config.toml
d_model = 256
norm_eps = 1e-05
lr_head = 0.00486
doc_mask = true
MLP neurons of a small language model. Each row is named by its layer, matrix (gate and up: input weights; down: output weights) and neuron, and shows model dimensions 112-239. Each number is 200 + 40 x the weight over its row's rms, rounded and kept within 0 to 999. A neuron's up and down rows have the sign that makes its largest values positive.
After each neuron's rows, "raises" lists the tokens whose logits its output raises most directly, leaving later layers aside.

L8.gate532,168,167,191,166,258,166,258,216,129,267,196,188,166,201,174,260,162,241,169,208,212,141,161,147,233,193,270,233,133,192,173,187,245,258,285,195,210,151,211,265,186,238,167,216,256,118,175,130,154,210,153,165,249,178,217,183,244,243,289,204,244,200,241,222,171,225,184,256,211,160,198,192,208,172,174,219,164,175,221,191,151,186,217,197,180,267,171,201,272,164,175,168,195,193,216,185,179,159,287,180,222,100,181,157,265,218,239,197,185,260,216,239,167,185,241,162,184,211,308,157,172,225,236,193,240,154,244,124
L8.up532,215,174,205,194,218,222,188,280,193,201,153,168,197,205,208,183,93,227,164,162,189,152,211,206,173,189,177,175,240,152,175,153,181,259,219,159,228,218,222,236,278,161,198,159,198,234,270,121,259,208,210,195,205,198,188,212,187,238,202,174,236,150,166,198,184,216,220,159,222,135,156,153,221,177,124,207,150,182,206,198,225,200,249,237,175,222,210,116,226,200,237,180,173,231,188,141,135,197,244,188,155,279,219,169,198,294,151,147,208,137,227,191,204,245,225,219,221,209,270,178,165,172,177,129,196,198,294,189
L8.down532,157,109,200,148,158,168,122,206,231,253,173,232,281,219,199,192,192,170,218,172,174,242,215,198,245,160,212,241,202,169,138,204,183,141,202,280,183,174,232,171,148,240,225,205,210,198,216,206,266,154,187,243,141,221,227,114,160,217,202,235,188,225,206,209,136,174,158,144,199,234,189,153,184,135,266,221,235,264,262,184,202,180,217,226,155,178,182,218,253,128,179,213,199,189,124,210,148,168,206,236,196,180,126,210,295,222,151,229,240,209,212,197,182,141,189,212,256,219,206,152,156,228,179,158,186,229,191,201
raises: " to", "he", "ever", " he", "e"

L8.gate296,247,218,246,203,285,110,232,173,213,218,140,121,157,145,260,194,243,226,152,138,221,233,153,218,294,184,226,229,183,120,247,188,255,277,213,236,200,232,183,263,220,252,192,247,285,263,216,230,169,226,196,133,176,168,227,196,153,188,226,217,183,208,234,221,147,179,267,187,192,226,160,195,213,216,181,203,216,212,168,268,273,198,185,249,152,217,224,158,164,187,311,196,224,169,174,162,196,191,225,176,230,217,264,231,219,201,185,172,160,189,123,278,257,183,267,149,182,179,188,208,228,235,231,283,174,191,228,188
L8.up296,222,186,147,178,228,245,186,133,147,183,223,174,100,247,143,195,149,258,152,98,218,193,225,183,157,209,182,172,234,217,188,148,154,167,164,133,197,165,239,144,220,250,199,131,167,127,193,147,218,240,176,203,190,170,257,237,174,174,230,209,230,162,217,220,176,158,223,202,209,207,205,170,201,190,146,142,192,161,179,263,189,195,153,224,166,174,228,215,208,170,250,171,181,181,193,193,194,167,253,152,162,176,199,190,157,189,199,223,228,245,238,257,182,200,179,229,204,200,271,246,181,197,284,221,219,191,192,193
L8.down296,200,195,227,148,227,315,99,174,206,240,176,187,227,222,190,191,159,172,234,209,142,191,99,181,224,210,140,163,266,127,162,133,204,249,243,200,186,184,225,190,204,223,147,201,267,233,195,295,156,194,164,189,133,241,195,213,169,215,223,173,212,221,276,248,171,181,216,206,230,230,205,159,180,210,191,151,215,266,199,224,257,157,305,275,233,236,172,161,164,213,205,217,191,112,154,192,194,258,156,179,220,316,224,173,152,189,234,211,108,230,163,195,245,203,180,200,151,248,214,149,146,150,271,201,186,233,176,257
raises: " they", " he", "ever", "aker", " there"

L7.gate339,125,200,192,183,224,197,230,152,281,188,198,156,138,240,183,204,196,169,193,227,154,237,206,191,180,196,246,195,163,182,219,194,183,204,251,259,184,190,240,191,156,293,185,238,107,196,240,196,273,161,218,194,256,188,194,155,148,234,229,243,250,215,203,136,258,182,175,247,222,205,174,176,265,224,299,214,166,233,177,162,125,205,125,202,181,250,132,230,168,222,218,223,261,159,230,160,238,177,140,166,252,194,216,184,172,300,197,224,217,157,151,314,231,246,110,142,244,185,165,264,175,202,228,198,153,244,276,191
L7.up339,258,219,139,169,253,204,137,169,228,140,261,255,198,191,178,169,212,220,163,148,230,262,225,258,211,219,189,220,131,222,200,245,220,121,196,227,202,224,193,161,195,221,278,202,184,141,153,181,204,186,185,198,220,223,135,227,234,224,189,291,199,224,153,221,271,225,254,160,204,189,199,213,217,236,253,219,151,261,215,216,260,203,188,252,208,243,192,201,215,156,207,240,276,160,226,140,193,195,220,107,194,278,246,222,228,217,175,155,184,136,216,223,236,285,203,172,203,251,250,250,180,269,216,211,146,149,191,163
L7.down339,168,176,227,153,249,265,108,188,208,142,228,193,156,229,267,188,290,232,225,167,240,288,255,243,258,229,216,244,242,119,179,220,236,95,150,330,144,142,271,197,184,210,177,120,167,227,214,238,249,233,120,217,242,202,160,185,241,168,223,145,176,172,303,148,195,195,154,195,198,181,234,258,242,252,206,204,172,191,182,205,157,190,168,223,148,162,227,197,222,250,169,271,213,182,170,196,203,167,151,187,225,216,267,204,272,156,148,138,124,216,184,177,198,286,234,148,267,142,179,191,208,203,257,174,232,240,168,163
raises: "ted", "tor", "ti", "ting", "t"

L5.gate225,176,236,195,193,233,204,233,192,158,198,172,148,203,211,195,203,180,210,213,196,220,161,164,275,231,157,188,176,69,165,189,260,139,234,178,217,208,232,232,160,193,214,204,227,264,161,174,286,184,218,156,263,233,248,234,256,117,213,158,181,234,194,122,192,268,188,242,210,185,232,219,263,188,180,203,223,205,167,203,215,221,233,206,128,202,218,222,154,263,183,130,201,237,184,269,280,209,233,160,161,180,155,118,203,251,178,201,259,172,179,183,213,225,211,214,172,160,110,239,225,101,252,149,139,179,203,227,207
L5.up225,198,313,170,180,122,187,166,161,223,238,229,181,203,230,267,234,223,234,200,170,209,194,210,244,252,166,190,279,120,237,181,255,237,189,182,143,191,222,267,230,186,232,169,241,211,181,185,258,174,273,216,206,165,248,181,193,201,165,239,226,184,108,173,221,179,263,210,237,204,190,248,174,218,207,236,190,211,272,263,233,168,167,205,158,226,200,189,239,230,113,254,184,224,237,231,183,210,211,209,231,203,210,187,181,179,226,101,221,259,166,200,237,207,193,250,151,202,182,156,188,173,130,178,148,105,141,181,268
L5.down225,211,187,325,170,234,212,247,154,261,300,227,199,193,158,234,220,150,289,233,249,157,162,193,207,262,170,223,152,176,161,127,270,264,219,192,169,209,255,193,209,173,166,180,203,214,207,244,277,131,200,229,259,195,195,207,184,207,146,247,186,168,172,236,166,208,193,202,241,153,191,185,236,197,229,181,197,220,212,168,196,197,234,245,173,147,203,254,239,178,197,185,317,193,147,196,177,215,168,149,261,115,176,218,176,287,137,244,182,211,180,168,152,172,193,253,185,211,207,288,156,198,213,176,185,274,267,202,180
raises: "ry", "rant", "ries", "rab", " share"

L3.gate457,181,267,280,238,238,210,215,186,255,210,243,204,205,234,179,93,235,158,200,160,206,206,198,232,219,177,183,222,160,180,272,195,217,225,216,161,243,177,246,246,156,205,185,121,193,135,179,198,203,298,180,179,185,138,235,172,120,275,213,205,253,209,193,206,148,249,260,195,197,203,188,203,151,187,172,264,220,166,144,242,170,229,250,330,242,224,148,187,253,195,263,221,238,151,253,234,188,227,239,176,120,206,169,199,183,211,225,223,247,239,205,183,266,212,210,191,238,162,148,202,128,191,176,185,223,151,192,133
L3.up457,226,147,228,157,246,200,166,234,180,317,122,189,234,215,156,167,240,188,231,157,262,182,267,297,188,188,206,259,185,214,286,210,178,219,214,179,225,162,218,167,237,201,182,198,252,212,163,201,173,290,195,200,218,204,159,263,194,255,211,178,164,212,211,189,206,142,150,186,197,176,199,192,195,243,205,201,176,323,236,190,163,245,220,216,160,241,199,147,205,240,254,254,246,188,172,208,204,254,216,144,161,192,254,210,171,193,231,226,168,248,247,189,252,192,225,184,193,208,173,157,131,176,217,214,179,218,241,126
L3.down457,175,233,202,187,171,237,174,256,208,231,231,171,208,254,197,228,213,103,268,128,157,220,307,255,229,154,215,160,228,178,233,206,139,230,164,122,259,207,124,235,228,161,221,224,261,141,128,139,195,160,241,173,151,137,199,170,229,231,195,89,226,223,179,197,207,199,206,213,303,170,188,181,163,206,198,227,245,255,221,208,113,200,213,159,212,224,180,179,284,284,194,177,166,196,165,259,251,198,166,201,207,177,181,207,230,173,207,117,168,209,162,278,232,203,243,183,261,203,242,178,267,152,204,180,186,182,165,222
raises: "ance", "ability", "able", "ment", "ink"

L5.gate276,170,161,189,165,194,253,171,231,215,165,228,237,145,209,208,247,177,143,225,168,155,191,182,275,201,188,187,197,194,154,235,149,222,190,212,232,209,209,158,261,222,227,277,212,195,217,157,170,189,191,130,128,226,181,213,222,137,247,231,206,164,152,225,190,212,192,145,182,204,190,205,131,296,196,231,161,183,197,178,161,130,141,187,186,111,297,170,217,222,261,185,147,210,175,222,210,165,233,246,182,198,131,222,196,203,328,243,305,165,201,153,216,179,196,164,177,168,195,184,158,159,153,192,215,126,173,275,228
L5.up276,233,163,275,150,218,229,153,194,205,197,210,258,186,166,160,200,257,237,226,162,130,236,224,205,264,222,195,238,196,212,139,213,166,233,228,241,237,243,201,178,164,287,266,176,246,188,190,212,206,186,229,224,244,213,126,187,157,286,165,177,204,184,178,208,235,199,198,222,162,239,268,230,163,246,251,239,127,254,135,213,202,181,101,187,155,146,166,182,222,223,207,182,215,202,186,157,201,241,188,163,162,190,190,167,171,230,184,199,173,144,234,223,247,172,191,166,97,160,221,180,126,212,223,202,152,131,226,158
L5.down276,255,170,183,204,238,204,145,172,170,184,236,167,175,229,196,219,230,252,200,230,259,208,228,222,188,241,196,180,131,190,181,179,211,206,170,245,231,167,187,201,181,248,173,155,191,161,181,169,232,185,189,201,197,195,227,233,169,206,151,207,207,210,254,190,196,171,172,240,257,217,236,222,178,232,133,201,167,280,153,170,258,162,189,252,181,170,292,173,199,185,120,251,253,171,237,211,273,217,191,170,184,263,157,157,132,199,171,129,224,236,256,218,213,196,178,209,211,264,150,178,235,198,170,137,227,229,187,171
raises: "t", "ten", "ts", "ti", "tic"

L3.gate383,146,243,121,205,230,186,263,251,200,219,203,109,186,258,140,185,210,281,232,193,219,280,214,211,298,165,240,199,133,136,136,185,182,180,184,222,141,240,229,198,213,192,300,224,195,177,176,242,225,262,206,207,203,165,204,228,223,234,153,202,224,206,208,183,117,150,180,257,212,258,179,159,198,212,168,157,169,190,184,267,183,193,148,196,178,262,139,194,262,155,189,164,191,230,211,202,210,199,216,180,155,178,198,238,293,220,149,143,198,209,221,191,195,261,212,138,207,214,233,208,134,210,279,187,158,153,227,198
L3.up383,193,195,214,230,190,180,199,223,165,165,176,230,143,258,194,200,163,164,89,205,255,224,245,197,183,153,239,289,149,161,167,186,182,195,237,225,139,199,202,177,186,172,228,216,180,181,200,231,223,140,294,183,204,205,214,213,253,235,184,195,273,204,209,192,144,152,256,152,226,237,179,206,196,197,161,292,204,206,196,212,219,195,206,232,167,166,192,165,149,232,250,130,200,126,230,184,255,157,191,167,199,239,211,206,247,205,195,141,171,169,184,202,201,230,127,226,165,272,254,184,112,212,196,114,216,234,229,231
L3.down383,169,280,209,206,256,212,214,258,203,234,192,186,241,256,232,190,254,180,170,224,142,152,120,113,247,202,201,172,203,226,193,215,227,204,165,252,213,183,176,221,209,203,275,213,192,171,228,161,221,259,216,263,168,158,170,181,208,224,160,236,199,255,242,248,148,163,182,185,239,193,200,213,272,243,210,180,169,195,212,254,242,184,172,171,218,209,125,159,196,156,172,138,300,205,209,94,181,197,212,315,161,178,219,216,220,239,176,169,282,231,284,174,165,261,162,194,213,223,223,208,148,154,183,183,186,177,261,153
raises: "phi", "r", "ver", "by", " they"

L8.gate566,235,175,266,193,174,171,221,190,236,348,271,168,211,174,174,240,211,156,240,220,235,167,168,244,170,278,173,265,197,164,173,182,230,178,171,184,159,136,197,224,235,194,237,214,157,234,231,285,219,151,209,188,260,179,209,259,140,226,223,205,180,182,169,204,183,225,225,131,233,163,157,219,151,140,182,214,160,245,197,172,179,241,203,207,150,151,201,120,347,211,252,237,215,192,176,237,212,260,249,297,275,145,158,175,236,171,202,208,214,203,207,182,200,171,173,242,169,157,171,221,139,226,203,202,244,189,170,187
L8.up566,232,206,221,134,143,205,172,220,210,247,313,209,159,202,168,227,261,213,201,224,209,216,134,255,241,196,208,143,234,190,205,177,203,188,141,213,175,198,196,259,211,112,240,187,200,215,158,180,156,164,233,276,160,184,196,193,225,179,194,170,149,220,183,171,207,213,201,221,189,247,165,185,201,185,230,254,167,138,264,225,224,261,206,154,148,287,205,245,258,206,249,154,204,175,91,272,197,231,165,264,211,176,189,200,230,287,189,192,147,221,255,234,163,240,244,235,191,156,200,214,194,156,147,143,185,237,131,183
L8.down566,169,132,217,167,189,152,313,256,195,153,185,208,205,188,183,199,193,150,218,222,186,195,230,214,274,134,231,221,219,159,106,216,217,175,213,187,191,212,239,243,278,212,222,199,187,185,184,265,213,202,239,225,242,185,200,228,205,59,187,209,218,151,250,205,202,136,194,251,217,173,265,162,285,175,147,138,234,228,192,193,190,188,189,229,211,177,150,204,219,230,204,183,136,177,229,192,223,155,207,147,176,174,199,160,201,156,152,182,268,197,241,253,260,222,242,176,194,132,297,193,183,165,257,154,212,225,213,230
raises: "ry", "ries", "quer", "sters", "icted"